{
  "d_mlp": 2304,
  "qk_norm": true,
  "attn_scale": 0.199,
  "parallel_block": false,
  "init_std_up": 0.0179,
  "optimizer": "muon_variant",
  "grad_clip": 1.0,
  "decay_fraction": 0.918,
  "batch_tokens": 131072,
  "seq_len": 512
}
MLP neurons of a small language model. Each row is named by its layer, matrix (down: output weights) and neuron, and shows model dimensions 80-175. Each number is 500 + 40 x the weight over its row's rms, rounded and kept within 0 to 999. Numbers have three digits each.
A block is one neuron, or neurons of one layer that tend to fire together. After each block is what it responds to, as a language model described it from the Wikipedia text at the highest values.

L6.down116:468518496534485460601514528536512522510534529483522461450404537502496551553493514498465519473491466526522466488547470478521471486497512435490484444619556481572493361550482451496517512531507518515459528512515468544569420480459484599465426497498505468524497497544468484433495516516534475495
L6.down123:503491508500471495522449480493501451592494516484480510435545496489467465578439534487396472511522589510488531485480492505529487518531539499494503493488436538581458483489507443476466575520525377506482496479501529535525480515450474470454491474499485497496488437478515498513509455463489466451
L6.down148:456459501518459486497499507515470505557546490476530509510519491529449492481506522511450465514516480538474491512549411426477456492451504538469513480513504514571446597492543507533464487502478493485495477516550517521468476472429487565536486531430431509515481500526528527498477468531523458531
L6.down168:514516495475502571521473444508422540478577562555537448498521503532487499524502560503438562453522440482524545434498513479465545557526521502510478489522534529533495488562570488485532469488471453572476539482562483508563458470507466472487548500470514491447448503482537485456469449515474477455
L6.down945:522476478509476491549513519476452543527516495484449495553453520565483504486567476524525592499472567468505450482525503519504541568484439494511484475514573485518509534490495513479530494550556520435530477462484443496539505514466483455521500459499501510489553511524476597492461423514410570485
L6.down1446:462511494532469473486490439486520473531548427482530528470473509509513544516530550535471431470483463567545498511509499442464434493524437454469548525456476478443437525424518496483550493470527501502434501543545479518473456502527567479516484466481478501611509458501506488470474485497552460412
L6.down1479:493488490486480497517492535469511550506542455509565527483570424477440554546528523472491523480471540475545470550587485514559477479460524524457484525533445535561490528518517512487548520501552491541526459529519467548376461516493447425507481442495500436537454486482608542560472555561474500472
L6.down1835:530476500467522494523452559504518521510452438455503493483513465516513543482462534489462506477528528444534504480517491501500420522461477447436508569442527480490498484475393439467387511448512471511450515489564437530473464548493471524491488496525465564497484554520485486548441451526476528490
Responds to: Final pieces of adjectives for weather or physical conditions, mostly before a noun, such as cold (weather), warm (waters), wet (powder), Summer, low; weaker on assorted word-final pieces.

L2.down93:524460480516474527503500542547461477464494495475489554510548530582423528546475520501588607495498558570488445577533531549518481508508448535527604533458514384467478532444512521484451538566498516450502474501494452535434516508502499506423567483525505434489421601477523499559525495536454505474
L2.down741:542505509461418524497440439490429426500472515473486577550537425539445523510472487498554419556485503492438520498523497527563483544570463517523506511494479430483547465484486518458473486505534499536569417507433532504532545547497464499483530441511515541518452513550503526454481535520512489464
Responds to: Mostly the word and directly followed by a comma opening an aside (and, as such; and, where…; and, subsequently); weaker on word pieces split mid-word (exp-and-ed, dr-um-mer, or-bital).

L5.down235:447511502539532474520468425459541569507505608540497521437549496473526535474488462411512472441501468479514490469532546486436533471562491454507587466481520506571500519497520585467470503480526440362463495438520493494530482483467435475492552552507545524473462504500541470494513439486493519513
L5.down795:487491497533519514483428436557445522501448467464472499518541411447465540466489526496506440484452442477551555519488514493451474486563505525539492479461489541547559491501478441438501526526531449516462479534538494443487450521450503423433483466503545462461551444528483475451451490530431477536
L5.down1481:544504512522467553556540383439489466559540518485519532483521507532491518507541511483413560489492532492543463441441449483487479525416564505546507467518505541523546500508506500501541510476548501557503541479510478478492507542447493550520478539486511470452423472514477520398479446547482529435
L5.down1620:536451534454521511503443522518440484574589491431515543520543549530455502526483439432557547462470486438489525449573566505515442474503530422500514496484443465505537509593526530513448492543550476451522553461521408534479437484391514486456498558475496479493468414527548554466514489499482556432
Responds to: Fires on "- " bullets opening infobox lines under headers like Government or Commanders, and on word pieces after a split first letter (c-old, C-ove, M-ean).

L5.down683:499479604522494538557464450500476562496494496505496489469583469450588480525533523504542426521444495463493524429458501477414504605506543464494441512500558503480603562541504521550453426547520540487512443504462473465539523507475503572518507431492506500452463458505504540437538527526483535504
L5.down812:537503533459534482528465553470463517446538506596518518435525497469504444540544467514585471540532402455501511488590504565497545496504455521464570485558488521457515580468507411502508464501486580530544490556473554519519532503516472491512555479478473512450555525532545520580556473570539468542
L5.down832:446456473514502525482510510492549512489480478564494511416495519499502502459457508464516514532503458508529445522510502529498487533491486551524505487496588593526534564499460492458470428516557521484547494479482560502502515602573497482509473459495402511466456526423556479574501505454485504439
L5.down2041:509491483458478530521491494461454521580438519546471390438563467441594508464469480505549513508483451537498496559515574499540525566433549470525495490509574450563551454488504527479514472556480499518434541481472541439494497491495542521565480570498559423486512505536492438468443470476500449503
Responds to: Periods after single-letter initials or abbreviations in names and citations (W. A. Dwiggins, N. Ninth St., v. Scott), plus some mid-word pieces and month names in dates.

L2.down76:478475499506494449548498510548514519426569500484557441502551509458496429492507472583525546520519498538501463524548494531516496511497538478573481521534564537540471497529518516484523485548580411475534484513486521448456469514508535531486503447553539529411542495478444455539497461545452530516
L2.down1150:464465466566470467509501514525548490538559475546494470453467443478496494519458553492478550514524466551498506481474499554535492482528534456493521496537490571559520515487531494542431493572591493522459504498412452563495507489503522536552535537473533490567463511496486507479520480460430534577
Responds to: Mostly "head" as a leadership title after "the" or "as", as in head coach or head of a department, plus similar role words like rising star.

L5.down423:469515504415597496530513552472458487526497472539449554469506492467537450478498520484521485468475490516443553510507505511572486473507556514491520580440504443514505550568573578568479499512531539516539500557554537505488477435558492466544537510446453465513443532484525429587528471510474451497
L5.down696:529409457472558455525456440584427461520470527585573546470604541512504445465469540494544501418479471483462511568539490565533512474500486446583440475466567540503484510538516453476490488445504454553546524524497428518492532479489519525498452432516544452515456495478492530456522570492510603444
L5.down1312:494446505424511496553480472462487496486513508514503559480518553464532526507519488455530403469503476446469509469438475494487425560490502531490430490511520562449455543461449539584479502534513498554481492448478511581573501540520504491527501536501502547529474551470506513505480512443518426463
L5.down1624:480509473525456474526484485526458445571553499518505453481550435535504453542514541488477509498486488520542509618532536572538524501524488431535513422524484443531511496568495524460474463518543462496541527441485538575452551420561474567514494506603535501525530473518492459473491513503497527521
Responds to: Final suffix pieces completing a noun or adjective for a person, group or affiliation, e.g. Method-ist, Protest-ant, deb-ater, econom-ist, Wesley-an, plus head nouns like army, people.

L5.down83:517537458473538449468505522517475472511518541501547419482445453510505522509457500434543542520518516446501463437475468566543471507516481447488479525478561479523450534455477472528448438484521550474453472543467475527507496562504512475503478501480514515507499509536537495513540516588534513516
L5.down570:522504471533553470520530530480515467440541506472492447484488511462526531484501491541530549530417535493469429465534466546550515396555550442515509592475542555526519486482543487511504482471482495579483448456526535532490485526496554471446510489539459478475489436452500552522478504536521491530
L5.down1227:514599443562519487495546516518435526489554521476521482512472567447457452511512441513482435556542515546593443481530513533439443515560479454493516489455516522500500453517450465568406423464530467509510483445472535486566504465518444470507442419537514503496448461502507537535572507501580527523
L5.down1757:540491442511475518518557528483509489503558467479574471423460495455507475464460464463560519563526533506528450525525406560534549479522487498508435533508556450466538530555485510486457550552527471534451497496555535459539451593496537430507485543527503535520516511483520554533467493543481542504
Responds to: Words just before a person's role, title or position, mostly biographical, such as appointed, as, designated, considered, played, role.

L6.down298:484521444475552517435520511513470442495467519465472522522477501510426525443462487606518533553431454493564500525505531534472521469445511507435490460524477544479512419514466462453447509534511496544562479492510450484509523479538512544529564555491570478436557460484565517429515498494481536492
L6.down770:535538464524504482521497486527505515505536506587502487445454495511432515495504526509499536537465508479447434500484491507510563481498534506543556572484501482535503534475427460419438505549493536554464483455502500495504486555484446501597463536542541464397516456474533532493514547496489488492
L6.down783:484505499533466475478523554548472555458562478508571509504545520488467512520459517482538514554474592509475532580534478513527441564506459473536495526519464473516506572586524577458498474474550491594504547509508455509499473446456528534471529478492510485516468524555524472547545540564506552466
L6.down866:478537518547522507482452485572483529505544561500506486480479560467527492502422567454511574459477440486481475458507490505569480505507520524548498492443455419493495509480468500480474495487546471507511477517467457508451510486528521499468545503502496456415557488578506527533586524529473445474
L6.down1076:516587399416484502482510521560514425487460491464555464561533472477501521457511433492489434529490463533452492520500511529490468517551561506466519520483444508553487467436523499509461464479600468585481431531517505454484510469516403489518524573553452540495503428488486567536445552477540524536
L6.down1241:557464450469437508472520471557446489472547516469507518463544461415450485466535466566569500500499525490478522480464512552466538550515496434501470423441462571523538476576501475451468484496561476562495471457550469520499453509500439546447521581471479502520500505498479536550445476444520562519
L6.down1712:493358439545537493519547505543466449531555521404495553560543515429503499425476572473483525509554474501464447490563538606499484516491570418448511493475429450551534513469466446453557574513531490526503569461505523482446510497565453536464523463491538500537488484511518531537515524477463549527
L6.down1891:519481505528513459493517559515479528600530545557542550512617523436495533526484536478544568479528490463440482464557509479536539581514491474400537560515448438419546521462449459522496535488564529507403535497526393587464498509440482514487532467495510394509491459451502478497562460454430475400
Responds to: Function words and modifiers just before a job or role noun in biographies, e.g. "worked as a", "chief of", "training as an", "translator and".

L2.down608:487522527553427518497489511499466501509554486523507555524524477473503554496487489582459528465496549538508502406510541517521415567589501518517498421495502505503558439490512521466504522515471528509436519625553576516472487496459521556536549504433558518541446459472508519511461575510469474480
L2.down1844:504517516559530532537472516524485555509592587426519540512487439502420514557561504500463507452463447415584466520459447548446471556494439427508471528541491493558519521502465481511539508457497508546518564551558528510515487480435541532541513504498492491561491545462437484494465517525535500465
Responds to: Word-piece that finishes a word split after a short capitalized prefix, usually the first word of a multi-word name, e.g. Col-d Chisel, Cas-h Box, Ab-d al-Mu'min.

L6.down779:519526475523509430512465485486550471494447545429623504557549477521475441468476523547506508478456586547456506457545543515487440508464552426549516503508500535546543544512439518537569514442432543485536446472480486509581501525539548530514569486438489515479558554482489488516475501571513470504
L6.down944:497481501424562510549462516527466527471523426377450454469565513569570443496529533514552474563424493444473485450523468568396549445467502514546433532437471474506494578521446542442510535499497483479480503487490408566498407544528498515470489539515476489444453470536479471515511569482494450561
L6.down1002:497512530532605512480461534488496487537602558517526612515512479510448515550496462531542507502543511536485539511535516446458548545549472472516506481459473481507507514538438486499468518565508543453497508480513461623502473487489465547490526480450482493519534596446498470481502525469400443526
L6.down1006:437506511513452499540468520497502479448470516476454514497500547490573463497509549463534507399449549497498476475479478529507548549498513532560527499535580538566540550483466515509458507458545483535515514489508482469512514513407472467472503478591436434401493485456458520491439485477530450439
L6.down1138:489445540506547510464488483539527508445506543545501529460548565455519490503503471473560552486584459531442510492492548438469468558538519522494463492468473496502471547530508497552466513525509509472530424493488544563404481463504508491464460471426527484551456430518554479495483586422532534480
L6.down1292:543515485475469491531487445484472509558507497489480521424482487587513486494471482510545529478509534471551644438549552425434579503507543487482473581448485490517501495490425474581502589542493502530506557504506542623501453476461541503540475472431515517546499517484537543479549405432557495492
L6.down1979:522538505467449550500468470497530533483498447515462505530427528499506504452549441560547469492503536492431517449519488543543439471571481448486411530494475535483487561567460500507449445447520501503452550500508464417487498467544467495510528546427463478421513477532522480505486479457501509503
L6.down2043:485465554420487485569476529532597473482429469483514509531512496418511470574489539481438507605504452488517487501527465452501469470509503503530411484459583529506560456515536455559479553457478530481453514523517553527487448469474490541531503525418586575503578498559474455510538493510481489508
Responds to: "And" between commas, introducing a parenthetical date or clause in biographies, as in ", and, in 2003,"; weaker on mid-word pieces such as -dist, -ish, -ado.